Weights of a small transformer language model.
Architecture: RMSNorm before each block, rotary positions, no biases in attention or MLP, untied embeddings.
Training: a variant of Muon for these matrices, 458M tokens, 6017 steps.
MLP neurons of a small language model. Each row is named by its layer, matrix (gate and up: input weights) and neuron, and shows model dimensions 352-447. Each number is 500 + 40 x the weight over its row's rms, rounded and kept within 0 to 999. Numbers have three digits each. A neuron's up and down rows have the sign that makes its largest values positive.
Before each neuron's rows, "fires on" lists the tokens most often at its 100 highest values on Wikipedia text that the model never trained on.

fires on: "ing", " with", "ed", " came"
L5.gate751:560511464520433468488490494484386470525460527456415454497495520485494462505523507550468491452475471505532470524482472442527474550523543529449551512478544494464565491482490464484514452516512556477502534492470518538488513512516475455467511514510487443544484461528580518496485483478488511508
L5.up751:577492577580491477479472460533520502492569564427480541533458495481538491438520418447512538519500490499479525416481447472493508504557508487496481535455533551531466458515505477545490452481460470506473526454516501489463488466489491536454545489605490515523580526519516500471455550507495443408

fires on: " of", " to", " well", "s", ".", " or"
L5.gate915:425450557530531492471526492451578438429483588466525488517462489516473480532447472528441462553548553438500498443501515478418521500464511508524532529528472548430463504515515596513481494489472447519438514509464416460510542527528485406555443543572527493554411511491437481535520524554518525540
L5.up915:527580526529458501543501509472465526498506514443577462555594481518600488452497522498533452467499568500492564507435513516480550450495426449430445460515493471530508519471543469548510539470535506519494510496509587573526528540509506519519450512479551401496536462525538440525533528529503560512

fires on: "-", " end", "–", ".", " back", "si"
L4.gate224:469434481480535531441450516560485421523533527555553507525543528499410533451565514538519514576441406529457470565522491531449508516437515529509451539502495463537514512508464463477460477454486517563496411556551540534492473481490492521516505419534536497463512530455495477489557501514517495460
L4.up224:477503492494435463477486565458510506490525541518446459548473480493420500513485485476562494481478543459459481482527529546480472405494444547549496437490469511493452524502491467441415437554482474526507558581539491558530521446538430589521459410542506554503503484503504504562478540558521498467

fires on: " one", " 1", " each", "|", " |", "ence"
L4.gate1036:533441481563489498478445543558499492469452533493410516524492503482507504484506546516498454552531520473491493469516531520413462493467466431483463451554461526462524505530496527420542457533573473518457449435471478520524491506450458519452523494480524450478477438542561529507499441538456516489
L4.up1036:534474498509393499415480477537487506483505466443442473511548527461535528537574530475550429450561472440507517461513547513526469483477472417570482492531440486552489557504513516559497463527514488501532481510513527508478533472500441485486528507473502542493546503546501433549554515474514430547

fires on: "na", "History", "ga", "va", "ca", "iga"
L4.gate1184:455501527426512557470480569399497491470449575470579459509533543515510500546530460473492508466490518505523514490483559544481461451575473501519414528574506493544450451455526444594510488555486562471525492458500468512471547514526532455507504517540528535505548543434557460465508470505513464513
L4.up1184:497472527550518465476413523443478462472490490483447453489456542574518463601505416553470450481495481500472525522507470568481431414463479507514531470533539381591479507487493495565582506463507443566506510462486516538503575457459507436463412529496492553492494558532503443529545529458467534495

fires on: "\n ", "\n     ", "=", " from", " →", " ="
L4.gate9:512474528488498529504492516479446522402486425507442499578490485473581546533514498508507453499519486545484539481467547514465500522494483499480541425472450481527461493537465478437545441534423481558545449475589491493428506540524555540488487452471490502473445515526489497535492504501490446552
L4.up9:480438495462528573491478534502478499435535496448518453533507514545445473506478547565467586518501457475471532527507420555469457563561542427553498513521513480496503495427399483508451448505475546494491528520505552491567517499492532495483498446434477514502497556540441465560527473467499426614

fires on: ",", "2", "c"
L4.gate383:534511429477563478501474553494464561503446489463517502455434455506508575447533480533459527534493511513492504538409497432490517473488527453407477505499419470459521478450498444550539458551530561489449457525516511503538531458437487554574557485476499550459465473503538495493470499479511470468
L4.up383:558524498472479602510451490468482462499415455411501548469457496500501501521579522510509582520483485484518455487516489456509524488482578512482490514533486451476455458420496486548477498512443534463514515547537468524554502473483510518537457527464481475457428570533456477459495474536505507477

fires on: ",", "chi", "ume"
L5.gate255:476498507558556594485532543475489526542459506521495473560522514529423527552459463527503491528482449519497475494482494567474482434533528576500471467542486514507558557475545525461470481534481413495475466517424492504602493492504520443516500559531514540570477481492551491491510502521519504522
L5.up255:450528480578474459453462497550434549465494548455500552490501517552500522472483508505518589508558480535538508517495524525497504509468522491466525481569477528522498497501560503500448468501474489516451532525509513481516466456481542475519483475478549511474486552527478474528569427577490579572

fires on: " (", ",", "\"", " |"
L4.gate1207:556516419573551506500481521452570481446497557473465471417507472474438496526502542480499467567602574464520509479436466458498464539543539516466508448486477476399595522506496429493461506458460493467462533539524457509511602557443494521552464501479481498495540546541511475494416550480494530456
L4.up1207:482529495486518587526528489523472467495486467481478490509545492495398497541500477498500531470532461484424459513515518489461489547487504468516514529513472517491447546527531531482480450519521530397473486515460508452560523471493508559488464469546467524482522490470474513503516517562577482534

fires on: ",", " that", ";", "use", "ough", " However"
L5.gate1002:532481552453506543511515545476459481515493484497503469468490556529506552502587458454477511439499503459536462489491462572460463485500436508531469497527491438525485538487581528533457485558539512439530472538510458465517578517525507510518518496515534501568523432497450447451487448433524566512
L5.up1002:518484469487514470513478474522405588437433482433437472473483535514480453488515542471460531482485479505524426538597460490452503489374474496542497528449506502548476448535473502499480459484446596514480517491526500502437521424510498518601557478448515474492531488452504544489544535452468467448

fires on: " with", ":"
L4.gate566:555489478449546497452547516549574496488501507540551555517475571506497465453497481524495633512547557482508546502458463515477545489473493535451485491467372486540486441521503504503513539469485538527527444499502554483554516478489502556553556461501525557531533459494571555518546491469497477486
L4.up566:434503528465532486540482502486540469450518464501509500565502504428459559573467502423558573527471484490500532496534512509495401510525531481510520573432490522505555497522463505506551477476460519470493466498429480488446561523490421558543488485521501468542515441534496489551546551529499496490

fires on: "i", "u", "ce", "a", " called", "o"
L4.gate449:570471526559532477452503439531519465472516519451498492480428495493486501465490438533418450512422479569454466490485480541489451480518480487517516521535503443467612613490528526531521445506434535554543538481430510465439441492454485531443497510480505558456526522595416464484545469563473488508
L4.up449:469510536507529525499508534506491461552517501527502519478563508506450442482516577525491521445491592528522576526518508500491534527484528481501477505439596480480435534520597492572469469404427461545577464419491483530528441535464520499473481462499509531504514436611460466509537474523486524470

fires on: " |", ".", ")", " (", "0", "e"
L5.gate214:520504495509518446428531445380451503548457565479548501488488518480521530557525569526508514503540448470605528521484434508467463510465513533507499548548519483547534500550543518504540493525441450520480534458620481518484518513572542514542515551465508546468491547440524533503455524542402499562
L5.up214:517538510498565604486578525501486499475473468537530540495379484491531442465453540486514507529464496470521494518535574448513499584469492568569471506559455497452549527539460464544500505491436493467535537533432502460531427555514578474424552521561478490452475501549473514563470454489459558495

fires on: " |", "s", ",", "y", "'"
L5.gate981:539576481519526447451413513504503488475495569379497531530572469557507538485492535463488469577466538477553492532472546446470514515510497526494515513498551530463513548485510476514497470447478517482395509593555501493534515474489519489497491495465504504463475409479521563510486493572448518488
L5.up981:547480527506486576464476498502516503442521516460589490439449452554469488528491488574429463464507394470507584501454499525503499532529486472416516456547496462432512494469476556556470512474487439528481533578550513549532464507404495492494511518458522519490513539467426541463507457499548556609

fires on: ",", " later"
L5.gate313:471488520464499510510535473519457429473400489458457500464435487562445503521535516483487447478473401548517501505516471577543431569499438513453473518499542465533489413511475489482478476544496531492550533533519459534467511524521509450470520383476499429560598514463448503500491506491560503537
L5.up313:511531536574432567439502517475467583491557580484503483471472480572482459522541512446497488511554475448542456449461525483489534475463513448477525429501589447532465537585536510508504525520535489464479588463451492533476451481459489504567466500473443444474554503519509513504529530517507498527

fires on: ",", " or", ":", "t", "\n\n"
L5.gate162:581550469556474536510490497560490546516459465521551512486513505438523509528497501462478440543481486488476479420486482489559521460430495525545473485524453492616507532474499590550467471548510485515489516463503493489541401546440510510518538451571591473543437495549489500420524439474500515531
L5.up162:462475521491508427471502430582578457520480537511483511541446520532546546597423548542500521494472483479500495467468436556515571528475506533570548537469466395531514517494558480457526448534426502484519548467543548497474501495485553475462492439523505529522510519627512493445499441489496501551

fires on: " is", " was", " are", " The"
L4.gate423:483435555575535423526454555505489474481541490511480535448519570505465527508402531497476526546475475465581494498490490498464546479431531449475517485510579574530529509520515507478478518491529511409578492465533527556497480536525503503502435606442509482434504449434487529467554566522410472497
L4.up423:520526484481488572448508448502509537505560503504490431514454548472495524461523544604534580539563559506452462483483543501589527493490542543469463461554494532541545512482496480526499548466419461519466532493483532524511574513418506470501474499509496516512559531554492498516446527472523472510

fires on: " from", " to", " of", ":"
L4.gate461:471478416450505505523503565514479577492462518422568472538461496509478445454542585530446499520556495451550553478465477505554458543430517484513540512503427552481564556437515491486530509489469501420483457487540506416526500412484477512507559439540513502501501480465481529515527563513478524491
L4.up461:496540521421493481537507441552557506545479478498595487503484485506471540467531525498456573515465528484540576458486482479488507492506527505458503491481441480520491452487450493475482437490451508548486480510424532542429551471492513455578503480516517496503463566459521507455576490494473542459

fires on: " h", "ed", "ting", "n", "ung", " bo"
L4.gate393:460456546510497535454514547537562542525524531477523556434493463460514491446535482471468494483490535478496464468454477543393480544491415493486501445488520490497511547521535525510458440476470463542513531554595562479505467545501512465465519464527504487519494477529477486429433498547552536481
L4.up393:460500455585558398488494496468477463532490466532562508454536434509501503519504506504523460581559474439468437451457439454505403476542502468496494461562519496565481494476465451487507479420502549516458462492506471516490536493602460509494474512507469490474504557453458547463498518482476479537

fires on: ",", " in", " which", " (", " of"
L4.gate172:459442493530528485480466580443462497496487492460507477522459464382485582533513520458493495566601533500511531504450555521437466459435491520551495530531557509406488513475508488484489445443500565497462567490434466489475489516451521500476499436471574546465514487529529508479501509529462506559
L4.up172:428514488489447572557461479436474526537500515511477509526477431476515545572495490453571471463500514541542467497549534516512490499489560485544466513521514496483485593514484450461487443502475491501413500517457543498557517477502530597511439483528461423445513487541484491451477612570519544586

fires on: " under", " of", " Under", "ient", "st"
L4.gate163:411572449491470525547510456467453494444514471494560426503470515502543559498506531517491495512534512427431461422452499465503486517575476458554477545444456646516497545547436541476519499528448448443490525518556482458476484577400457492478422524512552513493494505478541554482456497435492490560
L4.up163:513521538542523504541473462536525523527561497489508537427513487532513584462575481455527423451517464565494442480500494478452476556379452566539538439460432490501563458404428469541487550446535436498515489494487504545467457528539496555507604517473571390543505480545520465502567557534532500420

fires on: "-", "nes", "–"
L5.gate28:501455496531537508509446489441483475501489509505524524531493500427401531506528497486552510493470489532523405493533516509490535459491496509517486423481478498466520503527435463460420544541574534478536526475529509488485470471580513560452484443533573500447575519560535531482476526501523510475
L5.up28:548533544482456435528532480531519504531504550555468502516490521523441540425424505498558529492514457417548471487503485487472499469515442483456489462468490573614498520454564528514485494489522534517430549481496496456523538534511518480448480511558484444506550467454463488516453493560530492495

fires on: ",", ";", "/", "\"", " in", " by"
L5.gate611:446529551465608481486471523505497583485477424506441515487454500524504493419479517515550519514512504535494555481481513428527503482514533496544449512537546448501475527534527438499443550460524534526548490565494478531465483522506481497480411520527460507480535456483498535483503506483480505461
L5.up611:524447509569464517467544473520484476522477529532554409421486541513469495532471538485535576544467503542582475572434459482448495487513498501484465516521487483432470473505456511530555461523523492480479450474511524452495519503508594536478508562536446583538533581507517443577500499536501495459

fires on: " (", " Mean", " order", " over"
L5.gate1172:521555431516545559496448523493483503475504482460520579470525540538478571510473487531511484477491483438513498534505572505501519539577498513435480404514530464542438587458487509468462531542473516524430522528511541456561495439512463558540529462546426524553523422519505511485457469467518565505
L5.up1172:458539511534510545482508488501521510553548465487515464526475547449547563545484538465497523502517518506485569504492452462515505460520459393525448492476498514505498583481559473422498506546503587492510490422503496498511416557563505491514489472459508497584473527508541502522498547605484472559

fires on: ";", "|", " |", " No", " Website"
L5.gate315:517427481502495477471608463527469509470532538449485556538511452601528490512487526518508531479481435514548458497537502516496474560454462548503532487504496481512518560569466519490500541553471579555485505486460509454479488597528534500461448547530507537472501506577581521583440522510469443560
L5.up315:496490491510488545511578480538480481496428464419567480524442554500511579579482513459519490499498497577476522523537500409422521501543470465500509546542588516497499487502534473487571466492554491456511573458502529508410535439500523500502482491569419568498501525491471467489517520564471541568

fires on: "/", " in", "^", " m", "e"
L4.gate571:409524493548458504501454556453506477495507475397459495476509510494515447456441483465547455504498440603486445544433453462470594553537508536463487511514530495484509446572498442568523509481449474493512525529512520468444582528479511472444494528485524452433471462495548438478504534511523557406
L4.up571:529489490512482521501467494551527466474535512524461550531568487501543542526424493453477502493497510436491484522485457443492566504555504565506463512488449442504545518483529528530513441555565530524499505565567507474492519544467434468508449556486504593498458530531551465511535450501462521518

fires on: " |", "ca", " and", "d", ";"
L4.gate185:526507513539548490539518470495579467482540546486487490477511523517489534514530548501489572492505460593617499512468511485480449510443524481538484403529507500445556416526565466516461509545514535515517497469534585470484540526459532499511559567451496465480549519533622489560455454485529568513
L4.up185:496510523477445500479548493546567478521447441435518477463501451473488537504469553492497473469558535550498475478504514499432570572535418528414550433506483467586468518569510449459533511492538541523498475482482495530530587508470419444434579522473477510476502475428470455546474489475512554509

fires on: "s", "ed", "ing", "es", " came"
L4.gate62:519531515479464355479482523509507465512425550504447507572441518435454461436574444481482559510469567484484511447456504527479469491455479505533481433448532505485465515471502410544411529530468518514472443487563522503472469477548459521488503499483457496495595477469509529537504580477528511520
L4.up62:515490606499473547468525509528518553486521554522507514501527492420499497473544535619503548509546548521583502507503445482527487479508482513538547512474506518497501488499449527492501412512410548544468531457488489461468509496489512544451481469511556531464517506464501517426456473444451548505

fires on: " 18", " 185", " of", "18", " 17", " 19th"
L5.gate998:444529468539469543462541543480493502481482516525532407563436541479428465517564492485548509478426467525531496543510499515423496496537527541510481477550418443528470549551565449527553378464499588534493520497508503588510578505507546436506455522528488506506498527456482499518415510515522493493
L5.up998:538516477542486560533479554494460485444552526578469503433445533571505527552549458462538502537467494495519516509474446528470456499492474459428484533468490488410469483472501503448469443513435503491550491439488476517553455500489532446541514496490518566489546460457504476533509441465535471487

fires on: " |", ",", "\n", " for", "="
L5.gate656:416471517513448551544509494538441521472474487470477516508469408455455563469520537503407485450448518509565435515482513556469510522622458423424525466527481524568522494540542557557452477527455487527433453508558525513516571531497462571491408524527454437494497501499455474473489518568456503403
L5.up656:373535456521521480551470566434446559532560478450581493564465440515483515506490509539461544444515473459468496475488509585527507517436515441521486433471432501538489520570466477499519555490495477425508451555470484469482484540413505507539445503409562537474452520485499442498485485502470550571

fires on: " and", " a", " an", " &", " /"
L4.gate680:515483489459555440514488536491574461569520611458416497456580541498450497496435458441525478507402471519481570482553446447511473498459504556496509533531526461483497448497565524502533490478458513481474580519448564497518574497485540499539484499519522519460460521493508553455496494460506464450
L4.up680:502537444543503468555532539535528436530441471541433480463541474555480521469482469437504466461543579491421497536441493582503425462497489462488513516497487558480518565542485472542440434439443463483467490514530492495495398511535467581525431510503465471469468535508510471546520510558464470523

fires on: "a", "i", "o", "e"
L4.gate1194:516466524509556534495407489486548512558498537477510566466568463529544517530505451483497509473537540533499436529501522465528472527517468490501488422556560437510530541477452534507553500445495457501490533402525463485537470489495458503475505460486385558513534471547437573456460458472465463511
L4.up1194:468518456409529501510549442444485458503537438473541474441577548559485517455542480590516466535516556553463502486425565608585415523502473346411482496491526445458488387467514548498489462550457550530523495520438488428551423450498507577520521483449518565461510539475472515500495518409555482482

fires on: "'"
L5.gate372:512483413440522542593543471465505511482507492510433456530479552486520480554448485521454445512508465452572499527449530466515526465494482495522469517563529539547511464523472482549492528482510583424443487589483546470485435479486505512462477485492502485431547480505543455446497517571496448473
L5.up372:486455481465487549454445428472429451511494503476465498545506585486460523456503421565440516506490515494514573528466570496458498507560499557473428476515511453468453525508492398491509404519506412555561488571506524495463545556513476573483510520512439513487430472521482417544451471471508558552

fires on: " ass", "=", " Ass", "ass", " built", "300"
L4.gate702:456536479437508527471576488433471527525458469604555553527520468505397485429532510506480489535550502500488457500504501583516473527434480549527556440432530455440497487537486490518464503540481559543482481486512486552494508578480516455517476472531462440547523524400536464432466479453477460493
L4.up702:535505473499440508452456437511546493504496488563553550447501542511525511498475470522504551532512441473539441414506506470530539517508549536582515471514516464484558518517529482514491498468450552479552545515451503464589473566473529496499484481564486511528497505493548425498483448484505526457

fires on: " in", " of", " during"
L5.gate584:379397497520527536418496528559475464441500527469499457522497543566426464450455582457477492494462533531429521552475564412537478417539481533571548532521478484510482524508471533522517477486460498557526428548522512474567545461458498491468521511551487483476468515481531506517502487521480490456
L5.up584:542494459521518503570474515467536468542520497567479533492496583455536499509437408498538525488538410557586469542497543565554516500491502489536451494507524543498586497561550580499498501515451506499572464556489491464545533536508456499423451488553538448493474547534472488496456442460511536532

fires on: " a", " the", " all", " an"
L4.gate788:515519548530522554495509515458526520547517549479442438419457487570438566484485493453491456498508447501460449492498538499502507502581459447496516554513504468537509462490488545482573558445522488483537488523481480514507476498541505465508531509522461436515494460401521512572537483473533529478
L4.up788:498477423506508525511431462519540509535521580526480450467532444504421468530511529510480522562464488499508500471444501485537485468530478496462556528518555474501506517547515502529531510495501493435495440481497455488517439468442479545520411490507468478461473436512508565513491598485506486454

fires on: " I", " Pi", " Pe", " Po", "B", "ø"
L5.gate225:505429470495459557469550534539553451536460505457526552477530482448566494501489567501536476489484456483520475500543552504490514445586465472515475475522470513502537515509493561501516470434445564488483472503537516462418491424520446506444503503527496509479476465503487508501463496465574478443
L5.up225:498489532458476529537497519519515481546518498505518525559459581469601401447474498469492527406479494505529461511508541470567502503472488491543495455461537535458545513510505558495457489489506454531503448513541597496460476500526529472478432543452496521413547460466518499522464466468566531425

fires on: " |", ",", ";", "em", " ;", "m"
L4.gate1002:472460538545411532505442493482528518425558485551468496515568517543476524496492529551450539456471428470488509512534449544522505583571483461494588512478534511511485451472479403506512490551506526557493506449454464499472499533430513604497447521526511514496501515485545468499525474441539550468
L4.up1002:487499475486502543522498506485533453494460531519453521462457517413448502457542526565550495519495501536514530516444478401541530490477485529523543526492533476460487543490503442423481500485474536560416468483456544422481537470539524544500458516510486550449498495547389494463553541528524442482

fires on: ",", " |", "-", "|", " /"
L5.gate1143:448471534471512533451506529471516477570500491460504544509457540531491511493588492507547599398546537526527509432491521455509492505517505531530449527547469456572443438464499536524449514484539467516570514502578563464477509568505503479554539466530389507486520475545549596561440540449468439465
L5.up1143:511558542507487575556544529498492537479460465472444520586537572519493499466472509501507505469488489549509489508485465509554483528464497583588566545488484540568460464468472490531518501444480484480466480445512495499567469535511493519488493479519550488476471576550457535452493456504479504491

fires on: "=", " for", " from"
L5.gate219:507413466513505509484502430431479535517530521528467427498459486525493503473461502488496533421546481472465532509487582491580517531560504538483498520467441554514425494533487516469495530513492519536545552438458586492479436521528506502530554447503549475449492504495546495426467451483437532536
L5.up219:540561482471503485609491455443506508534462547508537544487492497507572532465539482508487590508546572498509490480445493543500498497516505530498476516478489495502506530434457442401481518559472491504518514465500464451559547438469502534539491440477501482498442499544456502495506524477487486579

fires on: "st", " West", "'", "c", " East", "us"
L4.gate1128:536424566462530489625500506516504530587525461457506543455533513534483493465502562462515596562571463468494454582458536474479468568545496513449497490500467444473484478519478515492518442494449539450509551537558525451498506451509481413576444566518477449543488460471513399481483502488518443481
L4.up1128:485469444487498493573432446459537485522470480454425462609414560571650444529503469478453523531494469514506520453562520499490533492576506517429464462565484526502466489471424499413447470490532474516481520526507529467478545539481528520523498546523550512590571544472455530499490508552493583436

fires on: "=", " has", "lis"
L4.gate279:514484538512513477479464498503468528555521536520509479486521422510562542502548507515528606562465538410471464535501503491486443521527504473478510511483577494465443518488486488593582476548431458567519553529533552485501528483515604536445471480561505528479481428554504480479493483423477553545
L4.up279:517526497512505473462442483530460446445512428492510528540523477499527496507469463481556553615501503489507465523514514524471508508522487478454451471456575504489478521474489533576563534503544531423509518523424520409537548510571508471584488539485518513484556419569428520485520491551577433527

fires on: " Ka", " /", "o", "w", "ur"
L4.gate609:476529462458538450483604543530556456549470525522467440444552461488496532529555518474517469494537455500497521525518518516428442480468564570480471576492544477522539519553507476558493528432473595466435487518503474524540517451505518493444490537485444535547491497507522501480542552557466453516
L4.up609:581503503506508554497485592461431522497468572545533444428491534512491458540504519492395452532511509520470536517526465500445578524476522589511454565481449496518501451523510432501433500513504491446512546518547488526417508587491486498479535469523489516478462479490446519494485531595453338524

fires on: " =", "=", "n"
L5.gate403:524550484476555571473510454392509531557533470503451558542470465426529511478522469526469509485532514461532497580550525527498525479509471518565544463533471471463529484494567432541553470528546500519476506442554576497517488510495480447508541506577526460495484539516507450414474438497554485522
L5.up403:527583491527474458567428435476474513473573502508529433492502465511447520589510419541533509502429512493467519541419488514474397487491467481478579552443581541513487484461459498559433503528483528494536474508477450445450475489505542510499497553528457444506454503487504480475492497505471452514

fires on: "'", ")"
L5.gate62:554484468449543472556478504414501516445503509531494476541487474445554488539492478484492545554519538475450561507474453491464466562568463483423466473505447545463561505475435510423442517428507494489453478446537491515435513534518414419529534571556514511478498489523486512471481496581574486525
L5.up62:527569462418482465550537494476543519519501515508472574505424447475412493503515534510523476494425560462390407478549419573427504546534616526500509490505529475472445511507451470449618506449539429481422468475442482492488494550489494478546493484459461465469434477499455512561515534476423574548

fires on: ";", "'", " ;"
L4.gate0:444502426454468506458513525422452433486515523510461515527465535494470438443473635531518510435488523518432463484422496452521555511531433508453451512485526499464454424505447511485451459440529520572536527538553471546457519532464491540509424456496502556509537523468504483444485542510542536476
L4.up0:525499492473454490507522540427531530447504499429502555517506482545587516471421512505475494573439480410464454511476437540488464504535559474552564454543481539498495507524511557528497556535511462475583513493483489519568523487539529504500466517491444498543490496570412525513468517474511549491

fires on: ".", " She", ":", " Ze", " C", " Dr"
L4.gate63:503494462503577479531445504514549495499582528542461551515487492515537503484517509518443550435449469457474496499451539544454446516447519442484457541495539443492579552534487541515496501444508517522516495489493539456509475499524538477518562442603488493534483535527447496499529507541513517498
L4.up63:507481563522474539542491558513481554526570524451547485545453480486429587491447540451484433503480481544505436471530487508547437447486498540511509494481564501560524496547537501499515408484448518466541523480536512568532440486522493513498551496429486484523514513570475494572471539474575496480

fires on: ",", "—"
L5.gate1111:523533518517490401497508463513408550492422505535477606498554454507555507567533502457502525542454526481533458564408525514431453426479526429485504463512471447569522541524516470533550471527498531546418487499482557453491503481499483516517555474559451503516523471465455616461533578479497543516
L5.up1111:458482494497524581508536557498526518459485514498482479458503549494500565536485488519449499474540507504485452494546472486495471509436490545533567469444456447509412519422543522495486563454489543502550474474522526460583540529434571567479456529517566534550489532482484528536501437513473552494

fires on: "=", "\"", "'", " Art"
L5.gate658:490466488541481528495435418426448460500481505434394584521506552497419500570515495517473517545528556498431464548446568562491495530521507482576513449516503513582529426500425501547497521534424490469486475515478537483400523486549544563442445458473538509562540427498557520486460473493546558471
L5.up658:521370404467490566524523509517492423514442545452515471502461544519483483481431557492448441493554527503485459499488449437475480536555515467518543518538536508437569568459514475559515519457477552535526472520430446413526516455541502480531565514472463449539479541477467509473522491566556553536

fires on: "mi", "ti", "ni", "ori", "ici"
L5.gate14:499455523538459462516450548538544551481460591514492499525552529556483472484545476498495531499546560545519508534458466498500486444551420451495436409511434417481450437493469473508494561564502392492470533519513435487478497541455461506465429481461471498587592465442516483456519511487551488503
L5.up14:476515510534523410444530494528535487516463563565429472488508477493461544480521472520468484472489469593530445427452549503482534527571521525528527455467530452497441473503509514436487498547486472492423478424479506438527454536559539576476489550538515516514564427465543529471550483516605463510

fires on: "ly", " later", "'", " also", " well", " soon"
L5.gate232:488492536529449494591549503472550496553499538528434494472450483516477422513536482565541488451504391478496511461490520521456511549482519489477489530498509439537623399448525489541491468504470472521500475570531520537555556528557471589515429533475412422501502433504467499420467520484536472491
L5.up232:427458454482449471499507530490536446513505528462483516477457566474493515471492518554558460549508474498494520498456475509485506551598578543524504457544543508447580487505520559483474556496526439469523446537493542515541465544504458562511501563570441440428487496475517442515495505470491491495

fires on: " |", "si", "ee"
L5.gate1040:506487469511489562448538473473459520473449472478549419468509533467515472553475495509505439453532461543501506499487528549453523526527503483476556569449491497507555526456476536509544481499512482508493549524540434502455490420529494474443486516484500483515497563521497507475480532529520487461
L5.up1040:522495465455433512455440506520505522577494489513501487479461492490536487514482500505521552540509472498533453500557493414495551529473609437443457505454488469578493500540467450508502510478526530480462452495464395489493489570441550471529486509592549413467449436456464572500479532467483556497

fires on: " |", "-", "|"
L4.gate543:495533589509610500486456490466434490440527443465507532524500483520528510501424476489550516505443536521539425464537518519523498516469491477595488485481494512460473584575401457480496495494460510490416530526521520495517481478497521498494513527488502504505528399557505450582446510445466529515
L4.up543:547468529450551428461503489533474547456530476435564480457489431454445538527535542482518503451465466434543476529543517455464465503525451382566476471492442456498503508470480492498495544412500456530540468464488503431514519455556503490481410449473460504517543528479514495531502520447424506491

fires on: ";", ":"
L5.gate982:449474505477474487485501514544509450453495492518490447491502475522544533459516474507497489439442514526511488520474534443476518564486524466532443565513505514536510523496580484495539504567470543479513468503454486531487512479451480469507491479553412421462524511469485473527603418454524527511
L5.up982:508566490465512472472545513513486504467473541470467530440456448525568511500516480497544446505519543559558502504467472458486495544412492551497471513504475478466472559499454521541486437523527556538488451502490453506486523484494530553484483477430455467508511473514576502521509474571560550435

fires on: "=", " =", ")", " to", "—"
L4.gate1108:493535503514508552517479494478472443479528558500513466533476535595480397548483531488436465502435497495493466474536512495482451519480438478542471429495529521511489547505558510532553594540479467491497473480495557477436411530518512454441482379474549550465451492424468539478490526471503484496
L4.up1108:487476483513482554510532465460481533526427496540514503494435515446485491398458456485527501489490546489466503496453520577458479539496448506559444469499481500541527511504499464459512466488476540485499543523512537442502395518496466422527529422542483437489535517483516497546498446520486481550

fires on: " su", " fa", "mi", " wa", "si", " without"
L4.gate474:449467563527483539472482477503476479514536536478564529498473482510512532448447526523432504501513459483485515520516452469574504501493530539526502519544547512526540475569418489580480531493562467561484485467522541526509521510536512509415530519489489475523522443500501530512457528560467459490
L4.up474:452414460536507468475442518536432497530437509494443518540479504551539483538450493506513451537526501478466545464491495504486423544540577605514496493493524522476480466499550480485525515466567487456496462459468537557493437526532433490550450454474525557527414416574507485489485541552495506590

fires on: ",", " is", " was"
L5.gate380:464543485577571565474546545456497505498469584525480513486543534464496568526520465485473463512499470488484527501507480461423535534520493578431462474477469459518463441477499459547531415506508398516533499516520499479494478461460493515504527542557435483548531522508481511505570447604528467438
L5.up380:485459534496450638459537521438490516461528508522523495578542527429608556526487459476463536477484453470533486452560498498430476509502516504593509477495498507534497457476550506529474476494452505548556522481544552452530412484438507518512533473546430502475440532526484518502536428535459455491